config.yaml
n_layer: 10
n_head: 3
n_kv_head: 1
d_mlp: 320
activation: "swiglu"
positions: "rope"
bias: "none"
init_std_up: 0.0295
decay_shape: "linear"
seq_len: 1024
train_tokens: 246000000
MLP neurons of a small language model. Each row is named by its layer, matrix (gate and up: input weights) and neuron, and shows model dimensions 96-191. Each number is 128 + 24 x the weight over its row's rms, rounded and kept within 0 to 255. Numbers have three digits each. A neuron's up and down rows have the sign that makes its largest values positive.
After each neuron's rows, "fires in" lists the words (lower case) most often at its 100 highest values on Wikipedia text that the model never trained on.

L6.gate299:105105152163104156097151147082118117124124108106087147170108109077155073137158163081149150109166096118116116169088128140118116123149139137146121112086144101126139097159150149141101104139162102126102140181108150131147119145177112108148123156130134107150094110074095094108115146083160169127
L6.up299:126089069131123117102115134120100155105091135150130152127153103109136118132175141111155164104178098166114133142154144143123092140128098121151108062104089176080166114097130163140138188154153130114099147162074115166151117113090138133154139115131132177122086145124186091129087157126137165108
fires in: "he", "left", "clear", "elephant"

L2.gate145:137154141132164119115133152059085137144119114077164095117131143073165169158159105106141154147133125128145163136149162125098123155144124179127150149097137109095128137142125153136111085128115126129127101141165138155107173099116132117136168128127150121100114148092146133119169118128112119138
L2.up145:136145137129146081103131195095086138138137102092151086089113099111118128142141080127184110139111157088130145144159175136113132140112167146146197150113106132095119100120122157117097128110131132156145121129156134110143171096104138155112136132088148096134104092138132139133145100126114118118
fires in: "received", "held", "took", "within", "following", "played"

L3.gate119:081116143141152132117151084126146116169095124116109099154099112098138135169103144098126148149115082129128141100129116153121132131153153117117098109129164149128168093118161147155151147165139143077109074145126136124119132119157121100145119127149149145118147146103177122154185128137154114158
L3.up119:120157164142125111129133124144123106127123110135151125107067071111118083098126134106143115138109107131152152109109139126144148118093174103141155068152139155140139084077151139130136205149149133102153106110128154133165139118125134139112121125100166137123127110128162111156120124139184120142
fires in: "one", "four", "an", "record"

L3.gate87:122135089135158144098139122084127113107149148169123105151160123152126133109175153102113097129150123138144144139103119164091150142096091134122121105143160151125107120122118140181104142157119120136108125131086146206082112107107147139136143111141118160132127126126095131155146144171148126127
L3.up87:129129098138106132103154138127117117143159145186121133132098072170107151089135152119162087153148114111139134118092139183090133100130125098116157125159108140140137102134146137157150170112153123144129113114111159178115141131108148157155149094113119138137100086125107130174106131163118092100
fires in: "university", "city", "year", "responsible", "christmas", "member"

L6.gate146:136162106135144107127122140091109113099136118104135110121136117132133108159131120153128131182131136090097085155153124124141121113130147141165138157126120129107130147149142112143143154153135168136186108116135120140131105121117131125108146087087140125140110164153093097100144142120131173143
L6.up146:130143128125119123122112122134122135090152103097137151119093130118135159145140103126134131126141128105120114159137145122077053150121134135113118096149123140120105129110141148095164152112102147150120110075102096129133100123115141166139141085112111144153115134148113131169082105105152121154
fires in: "of", "within", "after", "above", "following", "against"

L6.gate23:110136144160110158112102141169143101105081084102056136111110111095142091141142148110118104113123112137095122152116124139110076143100120125142100131138124109113135123125147156143133072153117131122108113117069115098106125127102109108097142129152082120119111152097074169109151138105147113125
L6.up23:105126156073144122153065173134171111089137120122096188156157095108124196137119135099141145151132144142131116125126047143177132129108154108136146138139131137115132159157170127128162129144101109112130106143147116161101155133153144088145091135143127153127125119114132125116153135118116107131
fires in: "at", "writing", "steve", "reached"

L3.gate45:154108138120158093105153099125129136118114095150109151107134128087092122139112098119111179127161153164117178154161124147120117143154090133108116116100132109125134090142160150101088108137159088058120120143133156136153143108139130109156154081148107146154159177124129111112128112115082125165
L3.up45:153092107140137104118148135110135126139097130159102130087131125099090154155063104147127182161140155136121157142153127175148143110152132126134122139120129104135096107131185173095130145127147100067132110107164138131124138110149127114176160088183128137156159146115154150116139125101103164176
fires in: "him", "them", "be", "himself"

L3.gate44:148121066136115108135107054106105141105109144119115152108126127122117193086122128151107164081157135131100105157118140139093130120111134148151145102106124122134134131133128117165152100134108121098087122105118113108147099124104133116158146170125083127135118134126100070114148171140154154132
L3.up44:110154127154100137143133134138113126145127102144100126105132113122103172128140105146123143135111139142102116204106094120165123124079120130143172153128176129171099118125141164121141136126153086116104103112111079143098146145146128136133169132113161152148130091125125134128173154136148181145
fires in: "they", "he", "members", "women", "phenomenology", "personal"

L2.gate83:123129125106120145083133152133110185117153125114117096121121129091120124153134136075107149084137159152174121124110100123101081084143125138117152157117121139136138120121113159176134109116154123136124114122126141136143120127116113126117173156163112126123120066130082149122138084101067104169
L2.up83:122112159110107148102118149175136119136122091104072127130133118085130147109186123161106122124146132145133117079112102133123121121159121080116167139169139140138152142152146157149096140141137134127102095124144139151098135159142106129128132105126160123107126127152053159171107121143108139063
fires in: "al", "san", "published", "alabama", "born"

L3.gate153:123171160104155109155106113110132118138069081168120124128155155127177116151120190123102119095128147112146184150127142121127120101097139113103131107136118164135138117114090169119130108120154102126122168141107134172118138111135147100131130123131140118136131173116090088122147168103157131180
L3.up153:138141138085125061161115157138118089139081109132142147101141127093142139146056149091107100127149189134135136150142108134126112136114194118164141112150069146131104136108134146117097145094131126139112155118120156131143149124120113167132135121112153094163109118143107111118129118096128082137
fires in: "on", "while", "and", "when", "where"

L3.gate306:131118116138109092083106124143107103087121109131147111098147158135125128104094077103116141112119111151125145139159139176104140145149099154137156097114148104124111136164124097155082115091123143168111137110083162147144160150156127118127156109108132123141176149183133091112133170110142107141
L3.up306:105137179148105111118106136163111098101094131139098087129172133116146116109099121120089148121100155117088152130135120136102141116162080086139134100107148117127111083133143111099078101112132145160111122119138133123087118108132139107137165127147153115099169107149076090101125121136116139171
fires in: "be", "are", "were"

L3.gate301:187164121155093126116122111117106147139109128132138140159136149113121131157150101100140150095137114158134147146142086149078110156155117118139144147081122127130165143120128115201097126147110133105120111138118119150144142157115132121124170121103109132139116150149110129112161104134143139191
L3.up301:172146128128090100117149151130119120140105127146109128148101116107114165151143077106118120119158127130124137154129111109116106154138150133163162142103101119134142153152156111148095141152132133110126111134151146186151151164074137150161173122079135129166098137180143125120133071157111137153
fires in: "december", "october", "august", "january", "september"

L6.gate158:105125159154138117140139131150128094155065175127130147133103151089145121140108082109143144138166111112121148101115154116117173164111122120175122179086151129093160147122156157153150095142156146097163121116128111107079126126144142113141138140147109135119105120114136130130137115108109134149
L6.up158:129182116134102131081102101129077080134109130129147188094103115126105154163095153110162129131112107160129129122137112173102164127134160095134111176100116121100131153141145108139150094146126149137116106132148126137103115129135116141125106123099166151154073092132163080112175130157151146132
fires in: "began", "made", "lost", "for", "released", "completed"

L3.gate258:107109139103166157125126138161112134099121115148118109139151114092108133104126118118087129190122139170142130114113082079125136140120098123121120112160113150117165094125108143131118142131155104125095114107143158134066162097100127093109142112130133187115106133104131123157121129129143156134
L3.up258:098144156080145142103121174134117111116112149128148118091147121097135126091165141169154172151118182076128124095128121126133132116123153126121138112100136150143167203098067134143109126127086108139096111129124157102115137152100130120131162079151113126131094114108110154150104131177134123155
fires in: "black", "williams", "km", "blue", "blood", "william"

L2.gate58:140130104069191166103130162140093128101125070157150133152100146106105137097136089120135161079159087152131114111106136132123154107164130159125114086170144142103138087138138149125094140147135112137113149121134120139143179108113145119126115090077112153157120105121099121135105157109114142163
L2.up58:143145117087163172076132161152116148097146091158144143120110135103096139108103105137134159087151109132134095119107118157111126126159120121118109070149133160122135095101131163122131121131110104154114131120154136132164186099119151130146102097118096137153125096119099097142114152148097123161
fires in: "south", "united", "world", "north", "west", "east"

L3.gate24:133131110053125082107155154139132133112159113118129166139107129137112157058119104113107132099122124124101124182130090153121147160121139152079157136135141117128120128120170110126102128137107112147135146112119121166177143174102110103150153096121136108149099116129109150146125129163136112120
L3.up24:114137122080141107113178148130137153110157120107141160115123147136139154108132148091108136132136147127123125194129106153129145183133134164096141117137170135141125080086144099159081114156124133143127126132114177164141143165109104082149162132168111115113119131120104165131117163172166127162
fires in: "government", "council", "commission", "director", "construction", "state"

L2.gate116:139108156110139129118127139128118098128132119120070132162126114132104122134147156135078144121123086095124135077116111125086164168135111137130115134144117132055143106134089081097131114106128129109110097119158131105130149150149106083118106097148103111118124117109116136139102067131156134146
L2.up116:169192152133135110095143137155115095139106117150074157145107120165127165092105122117089136094144103083106106128140091115107155107118145140137164123126128147140135129135113080077143117094132094134117101084122165131134141178124113150122166135102077096123122110096118104128102147129153190137
fires in: "county", "down", "office", "off", "west", "east"

L2.gate182:142127137172123154098142128109100080131139135136143122162108128137141145117110097168068107156176110159095118123107118130169127147128170102138104120160128145140134106117143093135141145142149142114123140079184168168083165152141100143137133144087157134097100107111146182122148113116148130110
L2.up182:114154127179106145091099081092077074135137126126118086125106134120144128158093105120093133134131114126142131080155099114146111127151131110151106136128142142147135125115121098148083134095144133125116141080166146130124154151110080121136144110085141145127124126104121149112185118097119173190
fires in: "march", "february", "april", "september", "december", "august"

L3.gate309:114108132114143153100139123121104160093146186110148099136183145085131132141107158143152179155153139126111154132143054141119122105151168104148133129129125100161123119136150119156148137112123114120124108134104160119093196180144111118148156114178149106147098143162136132142131143143086163135
L3.up309:146102109103144122149164103137128106126123136158108138133107114116114134072145138175096114094132155105164138182162102114155129094120116121119130072143121145157111123102119168096150098124186108091158129117123145103128137128094131114133138146123131129128131096113127143138103129123109183190
fires in: "century", "his", "williams", "james", "government", "family"

L2.gate43:112096127138147129053143098113125130137086143171102125123105112102105138076136181115114130142145148126127156123129117131093133139120128128126127154174087122136108128137140152132141131144145123142087160142092070143130117132117103142156089174144151134113119152120153119069137158094108164159
L2.up43:106144175178128111150126105129141104145134142125121118161160128155129149123138114169125108116121092155125116170094129145146105107132110134126131075104156137120142110118101161117090087099182155146139102137129127104156146139138151118099135173116121139159116123142149168148136123124100201162
fires in: "he", "they", "also", "world"

L3.gate142:133086057178119107105130135116092133101131094145154117081134121155131133145113097137137107165114143113115124132119143122098115099141131121134097157134118133100119133062135138165115151165154122148145140109117157168121159095158139132117097107119150148158171117145185151073182107107119195119
L3.up142:119102118142169080116094133154113144080103151108166103140105114055129097178138119118117122148109186112135154094102100099110129108145173098126076108086112070111154133136124170105152146119097096140125144151130133115099150109151184148133137110138119100132156116123144130142137101119108110117
fires in: "her", "his"

L2.gate166:170134101106164139112118149131116158108128089138143144129144140097119120099164141095093138074153064107141161130121131190094126127134086152091125113125144110148112095110100149135118112151102118115120078096131089157139158145112138099152128106112116114082146159065163098145125144142153148181
L2.up166:150149091097165138112117180165116139111133108190148133131131108111082136092111118118101131108137096119129130134109166170077147120137115125099154109137121137149109107127131147119143122123117124123093083103161092125132166152102141131139119106145114082119138126088171115172133124162126154144
fires in: "united", "west", "office", "off", "east", "offices"

L3.gate305:090145100140129130118151125136127099143099131105117112150161113088136124131179157096115130122113092123133194143128126146089127146160108078111107127125156157164161114106120127112097139115109152114106052152120113106124135151133134095145146104131115168154133122100117117144174109152173150136
L3.up305:104152079110150117116134134148110075155121087137140107121142074091113105123173105133121140142161114121095164143128139117091136117152108086135155145143137162166139121070121165127104169137134144109123090107125131105135166141143131141146128095102123154178134113109134148161136090166143134100
fires in: "new", "one", "newly"

L2.gate192:126153139144153135099128161154106101111126100150140127120116121109137176096108174158119159123154109151133107130146134144091162151135117155107125077125142141120115105108095113091109092096116131114155126094136105151131141174125143073126129133082088142131095148112106121117126118117140145159
L2.up192:115145136119146160124115187153126117115140123174149150138074099100102129118157156159145140181137114121156120166138112149141120101120120081117140087143139104151109121135105102112113144171136095121130091114135103131127171115147138083128147132160133158161108110172119122150114104151116125142
fires in: "john", "williams", "james", "william", "johnson", "london"